config.toml
num_hidden_layers = 13
num_key_value_heads = 7
qk_norm = false
attn_scale = 0.125
bias = "all"
tie_word_embeddings = true
init_std_o = 0.00548
learning_rate = 0.000154
warmup_steps = 441
schedule = "wsd"
batch_tokens = 32768
MLP neurons of a small language model. Each row is named by its layer, matrix (up: input weights) and neuron, and shows model dimensions 96-191. Each number is 128 + 24 x the weight over its row's rms, rounded and kept within 0 to 255. Numbers have three digits each.
After each neuron's rows, "fires after" lists the tokens most often just before its 100 highest values on Wikipedia text that the model never trained on.

L3.up1101:117131122118148134113089131114112107139107151158167142078139163155148127197140163143091124124100148118137147151161126111129139088120137087136118105117128113136104159123160123150113127163144161132143106128136072107074092171116121182123121082150129165126083134122099146088127137131169158116
fires after: " in", " the", " 19", " of", " a"

L8.up352:154110159103141148147118151111151135084141113119126146155145121174130093142114171144135163138123114115174138135162093129132092118059085131126103127132157132119143170127138144116160139102111161140106139127123082117134096159156160122127132086113113139142131136166146113141108178083103135140
fires after: "\n", " |", " \"", ".", ":", " ("

L8.up1148:105140132105152162155084125124094122108139099143136103067119151163124125143151120138139165138144107133120112134123120111149164134111121166146128139135110130077133171120126131140102122168117094110125122087151133158168076175118162123082153095141136097126171120152115122133159156106133107100
fires after: " ", ".", " as", ",", "en", "s"

L8.up413:163134167085137139135114136150132119116137121107127119140074133122144107094129125113115108099115109136094147138170104121100094144113084133121154092176159145104129135131138141101118136155148124114128143119109171129100099128107132098111143122180113112117151116110161130130087147092125151114
fires after: " ", " Y", "s"

L3.up1100:092134105147108163168126119100121137133146137166102161093123119139066121108130119100135111140179129136131142128141135151074147134112121132161112163154106078113082145167129135081125121158133177157176126125134074139176124147157095110127106088113123085142120103157133112125135114139124118129
fires after: "s", "y", "n", "es", " is", " was"

L3.up401:128156125138132118125116144168119127139116169155133149116138093109089057137120115114155100109162118101165104091087089184132094133126128159086115141122135109134153120143137149091155151108134134118120157144125143124140151080124116133104150123159092114172146084122084135103097121107107111116
fires after: " ", "ed", "hu", "ted", " E"

L3.up283:120143154126135167131132139115160176123151090165118092100078160130130102155099102126148140144103122138142099102105099142117075156114128091127117090125129132107133121130164148097121127108132172144132148176157130108124167153139112111153082090142100134132123105121149160133146127142102157150
fires after: " |", " ", " –"

L3.up329:120144107168107154104102096123142068081169134168062118135142156160156109108136102082106126138145089121163110142113149091141171137137157153158151164127118151148130165112081117144157121147112137152139118128117095162195129093137097098154099118145114171133094108118100167133092120128111152143
fires after: "s", " w", " st", "w"

L3.up341:100088155183145143125116138096108176149074131106150073135109134128117125145130177147135105108120106125117125111154135138110160112088131148201134151125134149090132142135117156121151151159114113157156139157050134176099125139094112125124134104121114143144132092102105150126142116137125099123
fires after: " co", " de", " re", " con", "de", " ex"

L8.up1373:129051105125159141112163127139114131139162140139096104119127112161115128127124123127135114155105135136150129137141118120104124116073112138149130149167108140120194143140097143137137125119097114168139152130103091092116157139125150167137110132163124123129126094137126129162123143124176155120
fires after: " ", " a"

L3.up696:101143128135135131120095108096100144121185114131103116128137133123116118192137141118158130107107125169140140119163116109147143108064169100166098163158090123105178130144162165086175124160136123109141143125130128126173120167082145178129094107131148175152140122166150137140152148154115141146
fires after: " ", " a", " co", " h"

L10.up1302:152081135124097127104143193111124129103117086108157120066110089097179200116114125141144149140123131148107114115122078094152126124131101165155113154113153127135135135119145114160124155142164149107129083146119118136159102118123094165182145099122075126162118136145102173125144170133113161104
fires after: " con", " as", " T", " As", " P", " O"

L3.up756:125112114132129126144142142129126153106125144153111166075144118114101159170136127139154147099122155123149110073149096130170126186125114123150140135158137115113145171150091105111149128144126112151123111123136156175137130124140147110127108102160138104123116109114126141126174159101155121171
fires after: " ", " to", " be", "e", " for", "st"

L8.up894:130073157121138177136102139061134137116155094129133107112107137119100125156130132169146119135151095125089117134131120120136063128086139139128151126088138125100086165122115148084096129119102139126147124116129152113148139155109142122157144105128173124118166114188115169121147129133128130112
fires after: " ", " as", ","

L3.up485:096134148093127137106124153120097144128110110118121141131150197161080105108157120142145157112094110173091112130152088120144111158095170144140083111116067141105124122141158146091130134138112116101119110138120104172147121135120129137127128094113093128113153101143168153127140100148063104116
fires after: " ", "-", "\n"

L10.up1324:133096147133191127137135149168126091115124134147115103162109131112142081127158108132132164189113075099090167111166127138103104123105121160145116143113151122149139136115100108148101059118108097129137136125141123109122099112128164098134115119124107100138192120124132125146154152107140107091
fires after: "\n", " |", "|", "'", " the"

L8.up333:109119112143147173129136143119117106119129128107117130166111162137093130121126104108141128157112087138085102119092114135136111092117114140178119120126115112142151155148142148090172101136141109116137114137118130168154158173117089146127114164149092094139115124149134124147128171142131185111
fires after: " P", "\n", " Ra", " Ro", " Bu", "o"

L3.up1686:100115116168133170110137122117091124160135090168160114160136135149122127152146134113125131161121101147113120138124145106129131153080148144136114083105118136128103204107140138171135163111102123120154121136143115132106119068111114146113146090105112170101147135115108158094141133105133084114
fires after: "-", " A", "A", "B"

L3.up1066:133129137132115151134136119168113136122111066141160122140132163138106124153150088118161167097126103156096132124136176137105119105115135117052110074112115119093136154157136175139110153131109164121141135118142073104080107090141140084149150086168095120085145145150104124118125141109116119100
fires after: " the", " ", " st", " p", " The"

L3.up360:151109183104100101173125140131115152110113095166117115120122093092136131114146131141141140102109189155168157119139094122111119141109125120165139160135135123104089151104132164083117123150119138166139156142102137158132131134109099158119137069126141141190085150095113147120138117142138119138
fires after: " to", " f", ",", " and", "s"

L3.up907:127097143137158097142120113130125123139114147088132129107093105148148136126096126122152146134104188111110121116130072078120117110083161129117098106137121093157093146111132128126079116147082166115128102109128150123106101143152117191123126118104145145107133089131143113063097118101132112144
fires after: " 19", " in", " B", " 18", " to"

L3.up668:159136135159158125172098128141123107086107127122127091128107117144098148162133141136149137127104117117140070121070119148103157106119113122132074124104137148147108127162121147132107110149161175100137123125136111103137114144151105143142151105141134172144111093101113159087123151137109143133
fires after: " the", " and", " I", " O", " A", " Da"

L8.up735:108122095106138130108133124083138121118116131132105133121096138119122123105086159114139099102178126140096154066152125132142134145099142164150157077128148070142127118089118110105143107089141103132099120125085143136131086129127127121113129141109109162123116146123095149142116134113191150162
fires after: " C", " c", " co", ".", " ", " Co"

L10.up1626:118135142098085160185141129142137116125156094126122098131143120136133132142155115147129117133113133134131129081155071092091120140142108123135120136138135093099080126128144146091131123112153128138109145131100127130145145157112046106166117161141123128115098114118166161117126154090139165111
fires after: " |", " (", " ", " 19", ";", "|"

L3.up818:104132158129143167103121102138107135095136107137109144096164182157124122099135123126121150101125123112095133132157123115136140144132172151117133126171112119070171141134132168106162115119137122123196069136135126098143141134107120117149115081122147105083133133125116129145135090108102144116
fires after: " the", " ", " |", " a", " st", "|"

L8.up603:128078080148131103123102104113123098111104146103108154113073113157148153145132136121155110066128154125109135179096174133078116115133164150147146127131097112128107091120117129102090122111151121125151115115095156137149131154168128133089103151140093156135108139120145150112128151114145133107
fires after: ",", "y", ".", "e", " can"

L3.up1188:117169110168109181175093115117147115156115138133093155165174151097107130163140129097138111140123150120162115093137108146086129095108118131095103137162137068131137169156147122106089126136112126128165107103136109167189120144150128170123105077091130149132182111136121142151147114125116144152
fires after: " an", "s", " in", " as", " An", " As"

L3.up698:134145126138103128126165106099092118144136099139121115126141152167082133143169136164131138119137119124125081098160098115149062146126165105130095163140138134090106176164159167133137108115058136159106114134122174104144123148091088131129129107116157164103144099134137131110135123135121139118
fires after: " the", " ", " 2", " \""

L3.up851:111158144088139139088114134134129150173123129129085127167124143182164118102171163182095100123106114127114077142136122123138145086100128134129105113152098139087085147114126119134126126106123127114172110184156121161138134146078139142143089091163121146123127170136161133111108090119122155132
fires after: "\n", " ", ")"

L8.up1023:131115112115183132108122117153133196092159108167083120096090129183152106139153097144123103103084102128111120123150107128117148169121130111137134099136123102121152127099145146100174087115160130156135116141099147138114106164093133108141125141140090137151116080109111145128095136102151166127
fires after: " |", "-", " "

L3.up1136:086132122138112157110147141106114135091102096134141105134159169175134127143141094104138095131128096162158102078130138150147090144102169105152092114087123106128129147138154158157129136116132130157117114110125124117132145141148169123131087144126116123111148095126120156136142118147118101172
fires after: " ", " /", "-"

L3.up61:111105149126134148180125092090137157156111171160130120097134144140138128155121155126110124126116120104115138105143090094164110117098093145106138083131131090125162123088162115123116163152136144093148139141114157157106122132110110179098110106114133129104110116136117137121144136070132115129
fires after: " 19", ",", " January", " 18", " March"

L3.up1186:089104135127121125126135081111103162125121147140152120096121163152115120182169153114118106131085119126127137110115126160123152146139215131121128142131121164124110144165163135108136141125132152118159130100108116065099070168118129137133127100131144140097147158153103136133106117120129165091
fires after: " the", " The", " his", " a", " their", ","

L3.up1688:088120169130102110111105089077140118130101139147155128101138130118155127164153107108115163087141110168162129150095162113159129149123143155124131102124119133110172099080144132129122121124113123137148145157139076150102141103101093150108106076143090153144127116125101141127098117124143138126
fires after: " ", " f", " 18", "c", " re", " 19"

L3.up759:103144170138089168142101133143115119079139143143127134116092127156122123119146136108122124120116174142171097142094149150100116141122159127135175120131129113118111120145141094117127119180101132157108144105119120158207088150123119159101115114133140132138157147112120137134119120165110163112
fires after: "s", "ers"

L3.up369:119147147163126134101127105110083134177134102131137119109168166111135124147150057144118094169184106150158124091151086140141116150105106135134110113103112079116123165122148084129154123137123151173115115139118154140125110131129129122121094097146110131095132108078189141083115114109119144169
fires after: " ", " h", "-", "\\", " un"

L3.up614:102145083096128190096074132118088119153124139170134113128123153132096149150128123130117110145135121183156120139150133159138135110091172116162105119145090153120126160117136126116138127164099137153138121127147128131127171148159109131177087109136139125118105112128137116107122144108080097182
fires after: " ", " a", " h", " g"

L3.up1746:101117118112122127141091128135105133091099147150136134124134163133104159120119132151150121092129122114183118103127110108122156128140106109118118121128095098131092166148134162117147134148127141116184168115137112133092152162139115168156121104150120134119109112080118151142185143096138142093
fires after: " at", " and", " the", " for", " in", " to"

L3.up1371:137125114135102132116106138139106155094108109108106129119134158167115116131090150168113120109096075106103097121137123109114121131123139147170117131097090164131139154154137108128134145177148155107158124121137099128139135142097126143101139110110095115119139118140138134115181091178134114098
fires after: "|", "-", " ", "^{"

L8.up322:111088131097130120129123133125120124130168135082123152103108144131099105106156135146136093125154102135126099121111125107152103120094133096159103116094117092132164085135125119148129125089134174084127147134195166154106136137104159144122141138104186133134161118155117120112146146127160159138
fires after: "\n", ".", " in", "'"

L8.up1051:164141108079097133103099092132138143111104160151125140099127156139129123164121076166186126144177100165076122151129094080159123154125088112150155096167110156112121133111175096109174096135119146119141127123161138125127093137124103125102131165144115119122112135155153138147097135100124128117
fires after: " ", " re", "\n", "-", "fer"

L3.up1681:113111117138126153106122118127117120139125081125078107166138156134162097115176102112107118147157167184112099129066133141133128147114128128141090129174113113089137164087104149116145161174123147111114140150139151087126134124076181122123084082119137144148126126161146160134142121122116153172
fires after: " ", " |", "s", ")"

L8.up1105:075114152096178103149098115104137141095153091089127096145118130110102124085137126158122101072108110131137093119112140168163122136162111115131166125135129168098132146133136092109136159103112104174133132099096143141076135159153104160123090145151123066101159100083136152185120129119126135134
fires after: " ", "-", "==", " St", "\n"

L8.up571:158058161115108129120148092114136106132106120136160131094105149146140100085174180124111120119130127100103137125119150129131138201135105110176120141130136086118115139129139104163150137115109125127127095146090134148139146146115103128097125073111156107136134124120096123147117116128123144130
fires after: " to", " in", " ex", "t", " d", " re"

L3.up101:147121134159116100137123100057102151127135130173133133109143172123113165179116121136147130141124104150170121142164098089144105103110124140128106131093103145104157158109092129141137118103114131130138117125127146094123165107152135154099087101169110105130125119149118156143122122152139103186
fires after: " ", " (", "gi"

L8.up608:092087116144105137104128129161158123160154107083112169146107111188149138079109176149107105105150115172100088145148146129128122132089109142169159107099134119112134103114117111132063106104157131160144134089124150160157094148130139105123146077094132103168119170139129163136082093130181132126
fires after: ".", "la"